From a checkpoint of a small transformer trained on Wikipedia.
Size: width 512, 6 heads of 64 (1 for keys and values), vocabulary 39979, 71.7M parameters.
Architecture: no biases in attention or MLP, untied embeddings.
Training: 901M tokens, 13753 steps.
MLP neurons of a small language model. Each row is named by its layer, matrix (up: input weights; down: output weights) and neuron, and shows model dimensions 16-143. Each number is 500 + 25 x the weight over its row's rms, rounded and kept within 0 to 999. Numbers have three digits each.
A block is one neuron, or neurons of one layer that tend to fire together. After each block is what it responds to, as a language model described it from the Wikipedia text at the highest values.

L8.up951:543531486503479532510510582452518505476528495459511543496531534472430539485485528496471533540520513506503532544512446539500493507439483473545536474477509501483496480497519523527458530478508508532467503485526518574500513512486505507491513509485503491491508470488495540492507524475462484480512500527493520460535542509495497523530496440552501521479510509530497469512479532483467522453514
L8.down951:528495480536538512518474525525482491468494489513489498493509514532532499524487497475490505503488487477519533474480488480520535493524508470481507479488519513531480454516505530460443504461477513504509480492515480473474485483518502512511540421484483510481519526535519477523500457447472472502460502504483497540521550503535460461502481533434481499504548535491509494493515494495529513513465
L8.up1018:508497456503503496493492506475523532477524491482519531504498562481452489503492506460545495491515513481502514517476487491522525489454473448500476514498509513528475521472484507505471553485524510500459532494489516530552553509454502485513480462471484485511480502503488495480499528499464436505515523539499500484542481537498490496511487494529493493479479543468477504527485515446497487464485
L8.down1018:524494467503531488474465494539472524530508399491476513510557508497534500520516470456461571536534508491515517505485475496477526477482483484507540504478497492492521466508460521484455485475473505501492465479499465503490469520493445531503499477516508487470487432490468506487501509504509475522480481473530518501505513499515536463517508493487500501533499538493521527451516543526521513496494
L8.up1778:528485480508531479470469524496486528485479492468518559508470505501473464532501517442520507519487528490528503527493502523493506496500512440468513568503531522521490478510504516496475540473506516506527501545461502506530503477509489473501483444460512452484467486527503484498475491495473442486497538505522478494496516541478473510540452496524475498472507486455470475503496544448502567540478
L8.down1778:478550475493541472520485521494545494545524456494459524529539504486505498511510519505458507531497534508509484497502480522467495495511494518521503471499535485532501514502480488489496498521530513525530483500472433494470474469501504483526440471500453514523498519531520517494525530470518507510493468489572488487479497501456544513474506475468475516541517493501548510475549482468538489502508
L8.up1951:513526500528515504530464520489509512509494411473530521485499524456455489489544498492498529495560520486517492522487470495494518490509493463502522509486500469506531503464493484446480462458518527485459416522483523486515512501508506485531508524507499529474496537518504493489488513484516502519530467491512505473489535539513536475516460507501480507523527516468536474501469515464468497509508
L8.down1951:530500540469539521496525485521516479451474512498456506504535510505454535499488458500510490472495447488503507508502537503505523517500517502479506519481490498481500503524453530551549510503475567478520507507526535476482508512509495535518473503519495512522491498476484481525493502540494510494507535471514497499533488510495479489507521473494516491449467480501482539472501489530509465543530
Description: Surname first subtoken. First word-piece of a surname right after a given name, usually an unfamiliar foreign name in rosters, tables or cast lists, such as Cr(nomarković), Od(ermatt), Zel(jković).

L9.up705:555506501498499513509505530489513491497516506502511454501499519423500512494515545535520486509473502544487497507492519506475479459485509497521522495442499491473476500458514525483500515503501534484481475519500520516480492475561469439501487536536497495534431550497533512573531518528510459525501480506505536520508487460486450460507506497538496490518478507551532531485532497495493510494479
L9.down705:483511504478531538530477512539486526524489500521494507516534479517511523509539495480511496519506532479481461495520504518500532496499511504506426534499550523487526525491503493510500434526501473517524491512474465536511567487440492503525485473534490525483500383487482520481494505495486477510486458486492513484514509485519496560498456479501473493484532507518519515505439504510506509479474
L9.up735:496517454491491496501529497518504518475521498494516533485526467451473482525480474484472487494470455484523495554494532487494521469504493498497472500512473447479530477450502475488485488493482489462483487531505508489474496449494475480544539506469515510519509459468523467517490478559486493521526478550535517500521523523491529506456501498521510484488509473533525478482494513530525502508484
L9.down735:466467514521455502548511493480491477509488533511519475485491487527513516500500495485520450545479504481490527514475465449511557523459511496476507452546514501532506489492477463504491483523475513492471469498481476477467547530556524479450516520521509470498531532516495483483538529506458528476507500510472515509486492507518511526510514495502500494507487503487477527482506506481499484519510
L9.up1081:508512439484509508565466509481517499516520487488526497522497509469475520504453475487517501498522470515503469520511525450526467479508436520477515443495508471498502506501507459458546520469520511496517509462510536495480506500501525445542490518475495528483488463487569522507552516510528499469471470502452539491517489484507499493505466482496474471493492479557519485457495508494497447493515
L9.down1081:481525519542515528491529478497505474491509468557480461428558491506489485524520517538517488528491521496520535514511501537476491478504477475486474513536494511498535502481491452494490505539449493446497507494500501487465495542477489526488527499506500484486486497463495503518503505515500474483508481508521520497468515554557516437500507471502524458507500486507517482503455527487503508470499
L9.up1293:553509508452532446525510498498517505492533461463524545505495464462436510499515532516501512512475459482466522502480513523550500461452438501477507441479475481502471528447504491510480514474509488549473507495483505561500507489523519468533546498524503487492451523460526504481501510540528482492514523493489497506520482573513505448501528472524434513450496475518457472487474481503504491486442
L9.down1293:495489498497537529460466510503521511527495548467530500480494504488486456515523500508515477469489490498492556528498480509487546475475549490462496525502523510485521512504516492502530531493531512494490465568526500527456497506507508461511500505501500487466481520530549430471542524551501494478509545517485522503515556510494504518476499510520469481531497454508453487465556489522509481502541
Description: Achievement and ranking claims. Function words and verbs leading into a claim of success, rank or award in Wikipedia music, sports and biography text, e.g. "peaked at", "was awarded", "most famous".

L8.up691:553514488503518503522516519509515486503522533513524507468524517512480479504476468483473478482498482496483529535531477535505467495481499555477501473495508474523495489496504494478477511551484487480487491458523516461490531477481519500513508508473496504527488457466522452479503511522491494516495503493520499464485493505490513476536519541458514485461478492494510512517460524508540479554525
L8.down691:454520504478498515490513487556480542523471482508460503511511522511486490527514501531533550502523498503521558506470486517500510463498473513468492502498447543503490490547491479513469475447516520502499506515485544527489478516499465419514500485454516474522541505501476537483516511535565537487521474515523539477486478539443483442504515494473481517492505523534468479482509524467513524500477
L8.up942:463533479481515482484488496473529492482498492489536504531472492518475509477480499498474559486516496464529516545485448497487467476496492488542470476468547511471432523483524498467455514482529520537523515498576533499534532498536521474494511524477550460519438502517490460525553483484483478500453484496539546502483453478471489459512522546499504483469504510488472505508476494526490505493506
L8.down942:469574489513462495506501504518445520453484529545519480497468506504518477523527470501512536521504549486473513478505478481510536468544458507543491502498476439471467504537472459509522511481499483506509463489448451504475512532494573518526491494471529492502469464480516486464458490518519503508507505473519463438506466517481492480520445450497559510487525517473473485468503519510527515533515
L8.up1629:508518461488503497510521517531491519526525495483546499510514505483464527511507492491514517527513512523468526510485477503465500485524460494468515439487467515522482521511492469457498477476500536500500494510480499503476527500521506509526449489499539450549508503465500514500475545525478489501533505558496528491444508486495504530494442494523498481497416509475527455494510498506508502488518
L8.down1629:514509512457484506534468512526485504500533526502404503455497527494515501493507512504503502467510496547517549487470491488476511503576486501504493479498508504519504542465485520422491507519470498478463513515486494467494507504484521483492499516465536482488500503497476484513476526534513506509513483467489509520484457491499502518523478490482502485505473505498550528486530513526492504541501
L8.up1822:522505468484519478521486513480565508451495530491527518456515508526452528485461510482516506483527464501506543520538511492507529462505505485558479484495453483565495530447507521501488497503537495512481489515530491508461517528533504541497490485459491518512490539511503528476525487497475453499520543491462492555451492509505492493475519493514532479528496494545509470556519529462506538459513
L8.down1822:520483435438476484462512479527506491470511462522481467487460465487487528501522477502489516512508507476520482474450507473517461544462473476485549505565554501461487506533493482533491524483509488502526520476472468496543490509467473464512493464519527517486488479515522496490541516551475500503481481465514496492527507471513508555491456551522488478452523447472515584496495532525483492544493
Description: Structured-data delimiters. Separators and digits inside structured Wikipedia text: hyphens in InChI chemical strings, table pipes and cells, infobox line breaks, ISBN and year digits.

L9.up585:488488477453524529502502523470504518489501493474519506489489487508461477466484493431490498528510517503519505516507503526534521500483468536483485477503531520532477546476496488542512516470483531490509531503472526511488543503494535490470516452465481485487483479525464507494502506455481455506492496520491520518515503506507472503537534509501527506522457489466494479517488491533468539530466
L9.down585:543497496502540491519488559526487502513493448502506510492492531474509527492502521497484531497517523436475486524507430515514497491496492502521468489484483517504514458522499530500454460490500513463530515445500495456511497527506479497528563469476512489471482538514472481481521516486534503492479491533501506489507487478523492448500513523475508521492494498512490476475517530497511551513488
L9.up911:502517483460475487538464559513495513474509487470516528521537566501492479496503527490496478516493463462483484507502492491530512493458457478485537470470551513526553494483572450557469487480533543513526509553513524506537516497509526521495523515422476477535495499493531486499498473476512487526527520477475521467536510522507517492509513507512501493513458506495486504495526523494493491521494
L9.down911:473521505496458484521539520517532487505492506493512548514518505508531505533503515474530557480442513504516463521511484495521480528519516472477474533526551548519512483512526557536483510480483500516522444528505521515504506495547496529540489475528476506502444493521507516492473469506535476483525506494523502506491532488533497467461468460495502522460495485497516467508513510474512481494477
L9.up1271:536521444488525516504482545520489490475503489487504556478494504524457493493499502430474466524505502488516522501468426496526495502467496468529491456478545489516478500463526448548476513498499519466485513479479482486487475509476549527463496476478477491510517488530527502518480524458458467474498504520552558480543515501514513487518443495520454511511503514460492477504503520500443499480512
L9.down1271:514486527504479471480483491497467489493519434556512535513485502514514475473474496461496525510505482477515495479498509498496508500524547508585485525485503476531489490499489497431494526480471510506503474511508477477495517536489480535479483446521451517487478478496454522516513491523513442479476529491495486475490529490531538504484502506430500528476514472438514462507493513496512519513457
L9.up1563:509538474501503541490458548495554491478510459476505540490511494491484509471471536453499483490528514496526483516540495540535515486526492468518487474487494494529515502480535507426509480478521497478458491523471516537498501453543488544520478472458481543499516471534534518503469514482519438528485515537507511468474476527478496500500464479482518524522500520526535477527549472466505491476482
L9.down1563:503514512506525546510494535505512477453457493522485525461506477522484523471525541459526528479510555479497516502498522484532555498505487525523499493483542522516489511508483508557547477482477523494477477504483482456504509510493515552502481531456453459505499485523451463499522498489476461505529482489513520512500531492498480464503483465500492525488488536523498504544516484519502512512481
Description: Surname first token. First word-piece of a surname right after a given name, in sports results tables, cast lists and news prose, e.g. Haid(er), Maj(ewski), Such(ánek).

L9.up632:493494484502485462510485475476534501523538481452528460475503484526476497490469525539514440520503499533555493502503448491454529539527522525490467494490527466524514527486540469463513502513471456555507490493470482524500531488536508503471470491509493502517512527484503488543478503501484544553488498589484494469549487493538497516506469513484512484543450530462523467488537523502494528528457
L9.down632:477480465500501510477505498456531482446521488507578471501516515471500477517509500515549484513527499506476493500500495504510538503519494495461500493512523466474505523446468512482517499557490472497467544512478445487480547500505500488512499502476472519489506477508477480472530495514514538520488531521545482500479527504527534513498527490505545485493506530483481472492491506555519544527526
L9.up1199:483488487499527508466511518472517522522515491432523526480507497511552558476476500498503477526489487502457492489495531507527532503469508510525528518463476432519515506488491521470519487487532483490506554489538506490529507438483451495470458512505483528508448471492508492506505524521547492527520483503500522505525452502542489504516491470477527485487470558488497481478494499517509493488508
L9.down1199:540478482494514530449476496552436469484512515563462534503445522473507480556491477502510490489459486507501477469499465493487474508519474500474496530543514536452464507497495532500481543509458505488479485510514507504448491521494505480531467493483491511510526491484510532525498520535459486479514469508509508546456512509509456517521486483498459506483542449515509514502484512464479461495488
L9.up1471:521553483521486442509521532473512504479491488513515497471502472506460537517477452531467467521551523505522462489519488526549483522490464490561486489503503471527521496478513542471494538481481501532517517490462470500554500513538495524534443484485524520521474463499485552552490538460526533586481471496495498510548481530542507487529485486498487504504502486515473486513463473538494497534514
L9.down1471:518466512538508492516500531511480498503511520510517537525520447521530519486501519517530455476479493492475512483513477504493559534488537490488499466497493520470539483527465539518463533556450449474473503482543535493470480496471514546480460489525521559539508439439496531482510498503479484518509455498504506508485482494445455460499512470492516521496495514510503524512489540559516496550507
L9.up1658:497504537501535478468499514510522488475543485523523499496540484522477458467486467528486571512518473507519499500490485511495486491470501514545498488523459496559500485484509449469505479486545472481503512488530467504469532520487516480505485516497493474470534482544477525474502490499484502532493490503484524489511453479470534470483480462484495509483477524515520452525479474499513521497529
L9.down1658:474519470484544449508505485467504478526517451493462522492542501481505513516524547494491485524511489465486504504465470500521476477516453477484511501482516507460488446493502506462484511505539539467490473515520518491527480525513498529483465484476517524510498564496483513483508498494503468475450512526514508511508525540520484496517493515517507523506521494454476486506523508584508490543507
Description: Digits inside numeric strings. Digits, hyphens and parentheses within numbers, chemical identifiers and coordinates, such as 1.5 tons or InChI strings, plus some place-name words like United.

L4.up270:500492531504502505447504467499508467469488520499535513462477559473456481501522492503523470496529549483460498528500517483511517520550479484495480541482504497463552512454518541463489538510516498493509487518505531480479511554526528472529470492515516496469451496519504467517433509510529474488501472487527496509539498535522500506540449440518521461475528505514486532476481523486492511513481
L4.down270:511487493524455489496475522492536610520500491535503533532517437532490500520517479482508518486509478528531503506468480536471488511466526478541536528534514468548464522494449507462514531500503513500523510481519458485549477536524508453455506479519519511523534530493509505493512499464493547535514519525482467542477504485485496487482483533488450467525536550496522488493523507473486507468489
Description: Before an expected number. Spaces, hyphens and decimal points where a digit comes next, mostly in table cells and lists ("Set 2", "| 2 | Larne", "53.8"), plus words like until before dates.